From a checkpoint of a small transformer trained on Wikipedia.
Size: 10 layers, width 512, 4 heads of 128, MLP 2048 SwiGLU, vocabulary 8192, 50.3M parameters.
Architecture: RMSNorm before each block, rotary positions.
Training: a variant of Muon for these matrices, 901M tokens.
MLP neurons of a small language model. Each row is named by its layer, matrix (gate and up: input weights) and neuron, and shows model dimensions 112-207. Each number is 500 + 50 x the weight over its row's rms, rounded and kept within 0 to 999. Numbers have three digits each. A neuron's up and down rows have the sign that makes its largest values positive.
After each neuron's rows, "fires on" lists the tokens most often at its 100 highest values on Wikipedia text that the model never trained on.

L7.gate1982:490597479490541537528440471517584523600440421493414551464485551512562467585524498436468474484460543401500500542455523539524517451513515482444516516531553597478467509503496487425514434472467512435567475554306436522504438600445508484566464554516384546535462595466562432478487498541497477508
L7.up1982:500490365471578516504434548536521522549517475539519485510551527472588543526509492510482500497507617406387483451537429476468421482628524478531459547499526478595477531620514510529480501441480553469596474474515520566393497519504451518518533469522437568487470441579509447449554452453603587455
fires on: " by", " the", " at", " of", " and", " By"

L2.gate1601:538517538455497521470494559428538508434461481483541502523469578598637478537601466524554434538464531464584479472579590515538471453612458468470448471534547475545467546497494481435408474458488434479365453547463508441572514520491513537538488529547506584498410447563504431416519424450417568487
L2.up1601:528544549512590590489467461492498339548465460527537533462460532543521575541574433405517492488511476437517550515431630542509493481549470560442428465486469383460475524571504363575395533487504449537529453497413542455529570524447500509560425615568542582528465517526528473471416545351465506438
fires on: "d", "ed"

L2.gate829:421540444566442598500467492534498587466451416504483555520523516552535429520455558518577441557594314528459461522461544556488507537474495549454573474456458448436433443445556426559497415486516455516501439520483488460500487452431516387524528483569471475399413464442561530456571523472546491440
L2.up829:454453518580465578560533517532512470486439501478521555607466540587448418531493452465506615529513473496482442491494536490454672522521471540488585421476514597486441453508458424539577343523443472486534535532463436471493521569495511387556519510448522417490525534495517521506558496525511502441
fires on: " near", " of", " at", " through", ":"

L2.gate147:552475547490531557523545475397567417525581458504526504532411611461488524468468585488540564451473392517394511608501488544513519580545404488481466494504588534520365529515606492532397516591443556547492478521486469520536555431500483480500446457551448628462496531570539506529454434437526453436
L2.up147:520586528515547521430571511403548481520482566611470529550496594455516612528456482506569434467517543440420498607474570502511556561485512492520505477549540506547418450477439571518455526514506454520466544433489494526532507494437519511506451564648404561525546546414568529453507525383496516506
fires on: "ed", "d", "apt", "c", " recorded"

L2.gate146:597496494519506466592494508516428566466562552524562534608491517555439508424538534555602540566519463459468424495543517536471493412522505541544438523487474546527464543480515484350498577477547407485530484472561515416543552515423475553485572427429569530505445497644464464492546468474513454490
L2.up146:535526467526539472444460526493445479424491506515587477558620492588480432505565643498616500503494541457550471507583502497465471550488476514441452412425507477482430505479494449432524509463511510520469536439504514421546499552412586563444517492418526529510441511632496440452416483495550480503
fires on: " Post", " coast", " post", " chart", " Time", " peak"

L2.gate1177:336388585534531459485584463491572471418469503454483500475534497551644515512406446544375538529522526431485513477500468519457469527574450523448522492504525477537435478459529527474507495564457544524487426507556540415445540445491585571463486414509452531493422566454599539377445594423507519502
L2.up1177:456499520503542535484545493535508514620411581457432465465528469517528525529520528402451514567463484472420444421559436482425529440595493474486530424495488583503486496494544557538547496518452514495543471498551469490452553538482496477415504564546531483503427552486529499474546508508435438426
fires on: " at", "at", " At", " near", "os", "At"

L2.gate182:529517550451525580494459590521568530480511480486530504457504516551493580479505561538535466579470516510468471446566440467498485542591566542506583513502504486437493513498457518521539467560455508547520530466500433517425401501518520513389550572531480531424453504574430547437460538492467502558
L2.up182:470388508546387520496496469501593476420532584515487652557481461537465572557517431556503480540489538465401555484479470457457496514595525639498575520485485470442518569574488501549535527422526498539458472465538437588471463476461515477458488565501580520471459439589458509569461472430535491536
fires on: " Sea", " enc", " shop", " Em", " store", " ice"

L2.gate670:502457485576471399461540425556543510586515575498505563457520464505476343481453588517475548493439437517528497463476511507517546469583511370522392502483498476412536464512448532542499515618532582476411606443510463548530547507429569473482574533500354598507420475477626498457542433509517559579
L2.up670:446488358532484550477456557543457486518438424459463441472512595475535526593509533489446560529559515546533536556391490493564468518528542448479570507542500464480468473443481475488555436516486524480484596459546513476562442443584544405451521478443447540420571413571698413537498584531482424488
fires on: "ti", "ta", " married", "oph"

L2.gate1075:524472485541543485506423448488459498480506498466453513551513517421483525470512489511491517442534495563538541423556511486485499460596485417545575457604530386443467516487324479601507500443530461439542542490546428443560459568411459500615491444572546428369476509481544494419563518532428559564
L2.up1075:465539585502511382529482442445561482473559511673443461466518480463496538464476501484517537495570537510562435577486482558472509529462529489588501457530469460438494453533517526541440505475567578495583485507566499416506500431456532471448573424513584578493546432502555509485559554550413449475
fires on: " of", " is", "s"

L2.gate1044:487415549567539580493583433569434565435451438579414440655519520556434474472547473466524522517498473524449524537528419475466449469537498476501431492489519531520429459468496534427398527471464514399452481469452479467489463460577484578456516507526419471543528527503424454452519587483517551475
L2.up1044:432493498530464619481589490547487525464430547604500500496514561536498514474484494469520524460519470461483444435518528416463486588492475493448375503480510618560381568506447491561517495537535593455551518498501490546561451475612506636487498431505545531548500527514477534503478479503530419522
fires on: ",", " May"

L2.gate857:590481448656432520502482511483578488477505587439548584486502478471501587532558445477590472508549446458563431466518455505558451506564467475546531545523485477534512425456476385529508514482468494444565481592557437558498540502519464602490568511480544483405545549608523483487517564439527545565
L2.up857:542436496581450553502416497554524525477483563511494553568490434448494541500552467508550487496518538516525512479496466469580453468561462479511415474506498484519470481466477449519484504457467529520578452597663414621528520481444384557454559509509520531369455539542563504393535548508534533470
fires on: " was", ",", " (", "ed", " is"

L7.gate473:436523458472544534548521554530485434587474479515489438520517480484400501517553442533517505572553446417495558507432476583519462503519570470444473463551490558539478569480517462490557459614599522581419654618443461544601573571427478505500479517439553413458503479479389449543547486552557499449
L7.up473:433499539500498538485575489480549494562504561417412475551545562485422471596426450575449479508580419519569502425566468461441495462452432454473542448543458474591359533490571481486574545582474457447499583446553431493550544440519468533523510518526460487511487497500498506418466500552469488513
fires on: " =", " Co", " Group", "s", " Company", " States"

L2.gate673:490478538460448508448465517423496591542410430437456499526564597551541483459443534572547513474532519430511456546526501491370567519516554558574576623520446536482509517486541419517444510438536502459512662400517466525485534448515442443466530503472570500447454545545443560477524607508422496451
L2.up673:551450483500474489528472502479567610498405562464433532614490567495544507463516544485586530482498483551472489526471527525415502485475535528464486545471547479511468486476546513521456514518471539489507507380495517530509590522609446479451530491533514474494414497591485501489380532456459503489
fires on: " where", " which", " whom", " contains", " of", " featuring"

L7.gate1233:456426506555581526484529496481577538528432553454489600509523498411548495518470431505591458470518451486578511552496517511469501486526538540490462442513502457539560509546549439432604556491534483460550632473437579442457482538453583564578498529508533602550523461410461417427537581501446492433
L7.up1233:498509476446509499550603449610622452617532538476463519452612446472492468537470488451478461445445434502516489408451456497462491501448542518509526523470504432537424495520385483487523460497482509446505524578503474526581391599556519552471463447442461519493437485448493501442527516530502577541
fires on: " that", " to", " where", " |", " as", " which"

L7.gate297:484496561452461441517511529476526459620475494469479580430432512571520473490398449443476579502453464459562589508465497518460407553506487523547529601497466459545439401458510488588508555531573438491522548539486447600475452542551502491527450580508515484464439505414545565509540441510535504407
L7.up297:479528577429517523405470547563513499518487535406462513459426444380454440418491491528468491565427474393483450511509541473538554460468515485551475498442548490514497481521400585446482477561481401551448457423533453572553512484517430519497507531514535494526499559495559535474491565481533559431
fires on: ",", ".", ":"

L7.gate1765:547508514533538519577403419424478532538461490492490482411581494503482520514551507509509500508512475560542424545495537411477475597474441486440431571503574575613552447463561572443516532564524499528607503548579515491564565535550472611499570566580577580477535467580407497494464453418449618413
L7.up1765:537496605506489567540466425620437503467513464495507478542582491573429398571498494491536400528532531482511364481457464450372462453497516441528390559567528571524449511546469510562477478471550523546492502656549435478498438499472491550410473488489515517566536471588485551477477500548518526496
fires on: " (", " |", "|", " A", ","

L7.gate455:572584474551519490419461471486550468467478507533540534434356435595500480491517449566508512542471433490396487518491466623481492500514479454500506497491497564589475499461516490430403457441443511510519507447497512559528454514479468567525406460425504488467545447550523556492567484488556472530
L7.up455:542483501514562547431509556452485542459442555437502574484503399519503455538441546409564530436481463515462518517456539552462474495529437581564527562508525543565422524464523483506450505495515483498457498559462502438565479466496552499520457443536593576531548483529557509442518547450542548538
fires on: "°", "′", " 18", " (", " .", ":"

L7.gate1326:476538417499526469532477476564485596537633550551505441471516540463556579560570383497556491375469461539484504541442518515523491556515528493481491558407523529506548500524504548497540490491494528568512424549471471554539508502537494585534534447420514519509527448583512556625517513498549463533
L7.up1326:505528505511524469482524546411506445597469452519465530513488577550505549532481595462528400524496458495428568433463474469505413538512469485489426519493495571483421454522604501564531385543461574473477451528493523528531464437498494594536603596546582529476482557515515548602525490449488447462
fires on: " ("

L2.gate1398:451476526455536469542368489513572526612463449526460453530469503465517506512493598511499499391496589479555485447408480443569471467568472466524488618440492510453394496499529524615551446528453530560542394519492477439444548394552507652520475498563458509499455517534513551484537504515541531485
L2.up1398:526486500438513463495373466523545526497501478521465486411522500510496429505549652444476495458540675454467449486509542519522438500530364526505432515538525475503475454493473405553532575538448435452465447542437431515461496438514450541515419511559493495381464473505528550487405474358532524569
fires on: ",", ":", "ura"

L2.gate1564:468492472643494528491457501481533539505436477548501473518516546560537525533504416419424573460472454435495488417490605557551513453507485534502543431477447504385428456408528528421425510523526507542522590514470477522448560558433488610480425477462514455405436402531565590438519473474491419502
L2.up1564:498410493570568478600494479472455506553515537497512510587505481468522539476482484436477524491462397461478411451521523540447595482477415578513504485490395526459525494459488528459564515514551489410469539506500468414484495544459462427549537497448537514439449432540627438472530419453431438423
fires on: " of", " as", " at", " under", " called", " near"

L2.gate666:448442541632479545444506529485564589473430497504495460539411567597472521516450491446509542498422592487457502456526505566486434581469413497530407563470514545583481494476478524450472453494495546522482552498471475500445458529466527509499491511491419529515460500530489438485501431502509495424
L2.up666:454528452551540570514531492560492523539411463604514499480509459612455648567450415490531574569466531597470461425613500556426567545477395566405469490485530591535545433486483504510484470454510535541556513467520458416568491517470526566485512501458456448505437515482553411488549463542417525516
fires on: ",", " of", " January", " March", " February", " early"

L2.gate1789:548460543459545506487580519382472516457475527510527468549527460478425494515551489532479462458496455494542553498508414405488533492550511418479550465460455412507476528562456404476440412425513508481549530540566419548502547408520505433548444494477481532436456486540547539513437629516467542551
L2.up1789:515605570491518459577449490400541492517556389564490501480511523438459537556493553577490528577525584528517488479522498468518546548482594554446505519440503405520605496473436408534435441467458555534510580387537472445486508524544546519423497507451465498390515504490408597419503419414607415472
fires on: "s", "on", "ing", "g", "ation"

L2.gate1638:467492509582503467480509521427434461471517407564417630470467409678465554485568432565550557514419565464515440538564480607462533443425576520470454447529530415513483544550481419491462486560543520550478474465554491429397617519526509477459554547478476472477496507571558453415581521516498506473
L2.up1638:459516517495509494409429510430437451415509429517455537412482505577519581524526495573541528555449497472534474576524475562517545478471518513503435450490473429534435589509456535529448617571558537574429540506530483422535589486494462495533501587602423504492473453527624504428517527552483578451
fires on: "ue", "d", " Hi", "ure", "e"

L2.gate759:385485462485524580436503493442605474480397526494500441596510514463487564406482439442549505502524406505506459572532569469501488466515541477444487498414532503485514449427520531478467513538462433507567506533477420505585484469484466448556538406522489507473482496568490469472502479608454485522
L2.up759:445465538476478489463569414546558486523570464462494510516456429416461548419535412444476505439478396495508524428566511505448458570510537532542501397466503555448444532437548496486558543419470522498495572476530540377527632475457470487556519553483474504529558495454522483439454544527494524493
fires on: "'", "’", "/"

L2.gate879:590519468496502564595452394471534502376540526511470510558536502501492607464487515520510411472464458478553518472431485525487504510545492576474553517451479445625525460462439563549486496559479400487481594455543420510482461498551528575453630455502569510480541479441473474554466527518440510478
L2.up879:591441533464605541543602508513514529452504425475581511632455524473537544496466428511460385571510487450546544510480575528554614533589470534545433510546439405518484477570584544603472448482613444460449577515501472426464527567510548487460530513493493460488492451419502505450447593458492486482
fires on: "  ", "ta", "al"

L2.gate128:572462551436493522495483511504574569482441462543561472469568511473507477584521497460488497469477486438379483426553474578405488569564510555598492444480538473546500499583502543556443581482417429595480495553380538572544516580574405510578507438508421491421433531460482544489551544520507439516
L2.up128:514464539573491518587365519454514505523497473449525535505549496523464469461433460574471529452483492404458396520540576592456439501575538503531427463430454457597500569600553552494497526474487496591477540582440442524617564506469555498550529550460506625549581464470442536448497505498563631501
fires on: "l", "ul", "il", "el", "ud"

L2.gate1603:464444491505506522502493515512499486561473559500523562575553400472500452466516469513555443473477512433507460444446577454490483382476440639497524468459433562492501517475511517316421594518491440550500477485544533520509484501433502487348595469483462528423507507521444459511372555462540525469
L2.up1603:358480448543497471570474465543571497477486491404568520568506427455511542519532512499514479475534509432542402516430563554471493445545583468528503463499498459432610506532504525452510546464487504576494534521530504613603479489494529553414529514596529521410427525463507505590511533435566513460
fires on: "=", ":", " Big"

L2.gate1619:511528476501530521478449484529566495544530559484610517605462364585563593541539473504485490499458584456518505463436536511571469495588414516496461504474476358514477483483518538478574419449487427499520465501456421470505495472557449498440520456457534495510485558500548584461536482493500548521
L2.up1619:567394499561484618560493438484540439562509505480504549485437526482504570516475528535468497461496596510520480499498515578518526498502489522459526457534533455530502464441549547493500428482466508499471528523476505395470521541479582504483526432417482520530488456509544540505525573502546528475
fires on: "7", "–", "6", "3", "8"

L7.gate1599:520530458543433480604552482466492546494448586429489451534469492537508478524556492472525562503517397546389559419553498500475525424521493458481508533541522550469544490470458566481552469534475511421491623530572673550504537360547557531547473534503508514499425413516499549538546578525485438546
L7.up1599:504479472512489574442594503501550530489516479539573554500389429519592476429425399442457445525568457430513581428577499469504428524481494535537524337462460537411463532504439538410580547524453503497591537414540516488551527444472460474654503576492530487540565489619511492454549524532474419561
fires on: " a", " as", " main", " important", " an"

L2.gate788:491390417530460589551552429480503482549484534563584519585506432463436576520592470552483535463457554460480492502394454520491521458480494514454536400523483544524496514491573587531497475480477568514531542604593554572418537541550558536489496433568519453539510526630520512546570533514557474529
L2.up788:496444500570385531494464413549518521523512504519502513464539436419496488552562505560509501393557625456462578564495490555463486490521594494556497488506517466497458498579525480555430463553451537550603527549583470484481392486529519529538435533575476481438544472510536512515548491495484578444
fires on: " is", " |", " as", " be", " Cre", " was"

L2.gate67:487455545543496604458414470540439463548473509472420476485459602588558503481500485443435465560486423405426450459561475495435466486436497479453614421470580475502513494441515533537456549418475537529532499389494509456577541400465492571488516502504527444431469475538491510527479575524405513550
L2.up67:509494524490484661398509458421564454512476528393432447455456541550527437463534501464478484597463456431474366488581450457470491477473568500394569374476575568476485565453502559543436482538447543538526585412456488398621501403554511493517550533507452470402469523514514479502517513516554516557
fires on: "ing", "es", ":", "\n\n", "'", " version"

L2.gate1593:504453474586487543630454489436425578468468409522571511540581413536545559433475515510461405513464541497546593601588536445380465512530475489497545469518469398537523435502440469475474416492506471544505439452534536527458497464514583525476534554567541524513530445520586531452432432508560476465
L2.up1593:568430383480537439589478510436475618459528399507601541572460400535434516514481460498423452481582442501484571493515542470468496523546535468449433407473546443482492504569398412542464473433496522448497595438533454490441516435451506463545493534527509590456556526556434499524480428530472497491
fires on: "al", "Ar", "ar", " ar", " open", " social"

L2.gate529:571472448391516592534433479440501534514515477485491558495520515509480492493441454503517509519478448460476463511535508646564531470557478555510501474479661553464492456575512556464497448476571503481459483627509483556533523528388502471588636586480534605413519512509504481498575509485515506475
L2.up529:540465527469486520604550492473517453469598454531471531572525507497438524501458502469472477534513536549536466493483475528502474475573480538521509500446583460540539526507517598549482576482546525471576485480476541463527465490500455493554628612547491501479521494572472445478508607548473535471
fires on: " and", " &", " or"

L7.gate1589:447510371560544490526519449530428497471487487488555464509413525518461498534463467508469499511424328465412487477604495537450464587424377552467478649533475486544524414431506456457550451528466491473541559582496542438490549550530551513480527483446404403478500485499557473482517549483457529454
L7.up1589:521575398475471550476641538447488548516544494564506505513526469482416545562475591571488497495426407447522458451543519433476475541487453520593441551448473481527516570501487428463467482503510562587557533473468510417463495449519459601607486477477447530460454576475498549505470513545524558541
fires on: " (", " in", "19", ",", "18", " of"

L2.gate1256:489436525455506460466439518435648541411560538498462493530504495466540427476450531456541498514557536510528381459487509404482456440549409524593540592518436495475463490510396506449464426533522468437479517517425469475561496534562419522532471592475502539556492543579458528475491580552455513478
L2.up1256:485498559574456441552473532501567522402520399478539482557480488457529516522501675499465536487548519418563545483560463445546444503494434518541516573406493474509497462513452479480567455498457460499525544505414464512481447446589497426565563598499498478503540468602557457504510463486450464600
fires on: ","

L7.gate658:494516545444573395444459433560424455493566442590514415491510481482503499472514560471416564461428511488476486484504503514490521458591355479503570449519548467530401454551486492443496478436546498475524434460497613424431510556414557480541447483502504517483475568506513533394474508571620534557
L7.up658:465447499495491576556452515469540495420511453532508485568534525528434502511491518508441539515517577564417474441498535442406466482507544550516503539419510435571478493522487453469473576540542462485569593444498530464452463509464484496594518548579479510454502434563518449490490553526503495539
fires on: " an", " the", " and"

L2.gate37:481553496547625573616465482406520522445495551445530512481550497464503535533551548505550428497484615509433647490491503562576417509481448500507465503557519486482461533474580541538583535487506399455566443501542421549439535578501428564530535422444437543466512560598510456509424537512502508548
L2.up37:514536432506559635508485498429519508560543523495479536539557459411576433501502572567493463522472448506484421516498522464453457519551490568544447442567467470543568477414476459414582510606536571456493521486535518580435369518431512480614518450352436486383393432576479498438494608513485471485
fires on: "5", "9", "2", " live", "7", "8"

L2.gate1488:548440506472485544502462480507545488384476516486537496501523481466485501523527510524499416553572496491511519538485588513408458513550552510473490509430487517561491625558396561511466474462525473462588436539508537580411531560500491448341502535482529533484493561470476532540483489470423531504
L2.up1488:514432497454484543556390494577599522514448505464534509522479481508523528496542520503543578404525523519496462517568523521433581492554459509486480495457564531560525573494527561474530452542525517487463558526497550633448475544512525429528547498515557540468458669608516482458493465483445429556
fires on: " |", "|", ";"

L7.gate911:536564526560606550500463430446500512524485451526506541478488436512492603498460474569548475485568546500520518529441490404470517577437468466517548547455544519555451549503560483518518569497550505615518513503507458486461512460487452537545486447439517514538495518422452448501479585444523525481
L7.up911:440515559420515502385532429508521531526511523474470483606549503445460471583572518555442456482526489465518488541474493593518526470534491526559480525437427570635455565551423490483587463513450616470548437548536408582479515435516509513430498510510405572403533448492488581491508418452466503533
fires on: "|", " |"

L2.gate872:608433508632541567535541543497447416522439549617474567492370416402524578442566497547501548507453484519581524535504408557480488483506594537505511472526509435529470504418496486526523505540487530516538590494616519519529450460498502439529516498545447509503566564473490495482462550544524522526
L2.up872:490471537479505540470538462562571387581492493570519493550672511552555459526551491404516536436514518518490628486423379494473400449425560483478482527474507489523425534552509527499511525551419537524510513457506510528613558426529527470587590465545462488457526585511527570485476520484452499494
fires on: " be", " in", " include", " by", " |"

L7.gate618:520434482550490616469536530501525522497527552498530535451435444465475491513523478504525597504417421440517537519563541558443540496526440497465454531556494462505421510514567502483546547489494404459539474539476577482501637545585473466449497511422518566481460471487501506426541554514449401548
L7.up618:591471499491463480497569447402538546570449521568483518560527493461518432526573504544496552345552463493494454557494525435588493418517493501513472498481452588446525419525454554522473402482479427474547482553533464530368436497503554513461472518475461484550467413484529472431537503528447509510
fires on: " |", "/", " gra", "-", " to"

L2.gate308:479419497460412595538446532493504518472488557550463572550504485449531479506460492548445423516522532436545449545527533463467484438462551450556490548522556490585607446402497556440513537515448531544596414613468587514531524559560525568468511459469469506477397480514512496526454499515383529472
L2.up308:444476461534473503564370433436441531472410394525503485471562532473512522473410518584428395586495456514538503539465521498446430440448419536423364555406481526540511511447422610566516522576413458562548509450597538529447395578541457519538581509432458536567556498496526406445459544517432541505
fires on: " |", "|", ";"

L7.gate909:524544496491509517537474440428505505529486558486543533570494412459556447397406493473485438515537426462500514396467404428543606527463435455548405486526508485543536495471542546622458464536525544488565472526524596501427612562439530481444555396414503454400487472395495538524517533457558498463
L7.up909:510501490463449538586477462471603481532493573451595483574478470507581518527524525491562516562542439479505600425395483470419480493503423545542442528486446455565436454533510540483496525466368523522502432453498513490495493555461448549468440409540556570441619446487507514520440556509492501519
fires on: " |", "|"

L7.gate1825:440449518533552417553452563521492540450539447507597441499602446576542472371489392515487524500567529505438482454469557406452606426526408565517468421470500492561484530533525464363509501467457452531455519429489501499593482487577553425519558607496489524506503424535510476502604474502480463516
L7.up1825:474502447489374557550578535461401432491448565536631464504482472522524475475471416521505510522400450476421387504424457444565477459566521457500567435476508522499538523464502506512528515480501572454520462548490536557507438416581605551464531524587433522484557516498556499471499486501495394460
fires on: "'", "-", "="

L2.gate714:441543449499483598490513492582533505395545561515445612522542417495551471468590625428517547461519535575491451454547558419531500472592468432509443475453517487572570425547540479504526502454475477434378510420380423433465470506528491572469484494552557517427436544548448421467451587528440473485
L2.up714:465514499606490503622575462531445541553535532502519514440464520481524436450558538559466538373502492518587434438451535447497499430544475573423459525553540543583593487442524519488553503460474511463531466451524334452476653534610426550494509483503483599483435579534486509427439470508453440568
fires on: ",", "d", " did", " before", " to", " does"

L2.gate1543:457442495549523530507484436459539512425493497501388548558460467451526532630454562525525675488504509440527575477569364477479515444551465495453497579537454463488437489522452470487502415518420451408524506510567396428351408494477533445431519364548502526469526510465515571459518536458447569579
L2.up1543:456495577521453495478534455570572509521528495477492455483480549486486571522475594477570546456390501518528543530488471470457549479561522550563498543582513518592435436553570590499463445503481481521513510485513409508552447522528466519381525520545533534508466538510543516408534483497520580551
fires on: " was", " is", " are", " were", "s"

L7.gate1812:475520471512493451467439517565526502466548563566507479515519457611519519504441510502486523433374586485433432587608458451484513513595517573498476624437501511497482469501502351525601509461494475474500455482550533464560533526498526371552467485474551492477494450503450552462404478549539482469
L7.up1812:430524544448465589616528538539488479508494567542511512530552498450441546468397424496403523428451606513476538479465577548519443519505460526496497577520501433560424524457517405492479519465483501520492484572519496428504453531399493437504478552554511460578476415445568495459464454410522454496
fires on: " the", "s", " his", "ic", "al", "ural"

L2.gate1207:522451466455554519501571599452563560511470479503586493524560473544507493539555499547569555446472475579570641557439492508456491509458411446597551527470479538488510483538431535435502520511494439429412512552542602533433545493440519561468562567459541477493485541381448492434490566519442367588
L2.up1207:610480560464505498535487516469493544594449594507495479503493460521428486502464461590471478378445487451575546467450540546435552502500501495533537529422630526498489503475429564539475542552506518443452539569460582426436472563433503465484491405546537447474550539445453515418484533461476472554
fires on: " of", " |", " for", " last", " total", " to"

L2.gate531:521426476459478499524453486494501417407456475446470481564613613414465514588426370524439453541645514456474488454666446509463439577511524440379588501542471535508488426507501475495473525492477465526547480471564565493467413494442413516526440510571539523479471503532545573456520527468423533552
L2.up531:443430409495584513587438449442478523444409499569468485554545481422534440544449388526406407594476509515520481430569516517375413469577547450465462525484488509522553445495556601501491477431473489491545539475519542493569554586347559500455471518551537514442581436413534522502513549532494516505
fires on: "|", " |"

L2.gate283:455499502507524500517523601448596515402421518468521522502428489516511473511447492421505531461492569501514494466437528473503457455524542581555581499458467498536469444453467438502521534542580472598514565449496437492480488503474517518530489553442486539513457493505517452503528494564470462521
L2.up283:567524513501614524479481512453454572438512476447487494569534455478489440403485560531537552530505518450493435537531497527573434485351467540546527506492416511500492452545363540480484524460483490542507483515492535515455454448590458508489501430513525537465418551517460571465453488623528422507
fires on: ",", " –"

L2.gate231:533511457446500484446563443531481552498504452505486534440438422543518484434398463465507513489487550508476601530467514470556574446570426538546493554529541504434450518474487612557505517508466460454470494505515514441442445458491487614468467603477446504482524571502565558456445485531528523374
L2.up231:535526520443460485504464539553460494555523448536489517439386460461591402574434446568521546468458557432434572503528580569500527492531377461539520478504475484463433454488475461504524539555548439576394461536443610429493536544626574584530468518388533468487534505506496545514480508489477503501
fires on: ",", ":", "w", "ó", "T"

L2.gate1856:490590585465569478465504462449483559484469563458513585549490432452543518449516488504444534471434488497496519605584471537530448447517507467590363519557549428523484521465503524377501587522456544534500471555497502524467482341452491526421582563575489478474505449538506556501465579466544461481
L2.up1856:526477575523450439515558494471554550484459572550441481521513542505538492454499509480484556476505504500565491594543456456572448500481508444444597567535517526467444564558509493469576484502518621512466562572544496500543441428484528517482517448453449498561444427532503493488438569486521470495
fires on: "ra", "bl", "ow", "rit", "ara", " set"

L7.gate6:545422450530557545526454547453492550543560530464591507501497545498521494610498468438477471549569484472491517511547499613509469516576600539527502478402536602464517410505438454488541552503424470505550491507412507589478470471505418529583410517533538475525450384549461535550491484461547467517
L7.up6:463497408481505580474487506397549539448512525474520546613487516537491434600537571449491513541499504481425473532492503609488430412499485541627527465378541470461479487453447466503458386492450424476437475491289607510555435472580530502565414440565613532479541458488567609563397623460489486401
fires on: "′", ":", "°", " |", "'"

L7.gate1666:471551566504509515475473524575478532612537503411497457519575571471532565467508569454477487550496488568574525513453527486532480573488533558470409492536556381628488486490536569505470518457502477481579583494444540634505520539544460499490475515479488554568462559539474542489500573497470482431
L7.up1666:527420497396550456514478531484525492617538499489547583583592466488512546531549485444486538479461500497501474386522393502473565501476536532568509557532440446582513528541493454483431507495521406568558587511542537489489634506414452408417459515522549514415496487484514449536552553517534459435
fires on: ",", "."

L2.gate1967:554439437481490520526519517477609679516460566463489556547487466477503504578439410505577491502617499517523463454448530475431569416435519607467429509455527515535424514501473536480493462462435513455444484545417579483411526496481468428568611444451582530529462552450533582531516508518525512463
L2.up1967:484582558453547564632497420466567499500530572512481578563455345535594608602483463522583538507569490531528480472452622557469564471485488589533479550446496579512500488520472497481474415486483488508468542488409568505509575540526466474544536448455609511634518480473580495457414473535520516552
fires on: " |", ";", "\n   ", "|", "ta"

L7.gate1177:499474489535437536424463489566563548561494475591617531489574440570549418596485474536476465524483521527553544522524438505434496546527526503465537565539551406503401526504454550495496513429441596623435493465399449456441522505583532539559576490499512580582524442456408439479519458533530541453
L7.up1177:559514516522469546544579445456555572483496572535443396447542495371464482487439499559536448469506545476613473463500501438517441529496513574449406534447471500596459514518447484490497364543556481485506559443459511570491515501495528594515424515526473458489437477541492486440571531563490545501
fires on: " ", " do", ","

L2.gate585:580483494450520457524508465474501479511602495629546506474553521445476561465479430578516453476442562515490549604477519452465551528609518548465466549570509489589461587576453501469513470508476365483502476510497510581536517550469470511532415513468502530523407491592480568591436577446534440442
L2.up585:589531415434535575482542519490475523518634397509452581497462508452566491488524482571506439489442496467556489511454445556463553405531495485440509617600536433493498497510452568481459465584436406535548480539516505531522523545491502453490432427545497496495449522436461502571371420517523487492
fires on: ".", "c"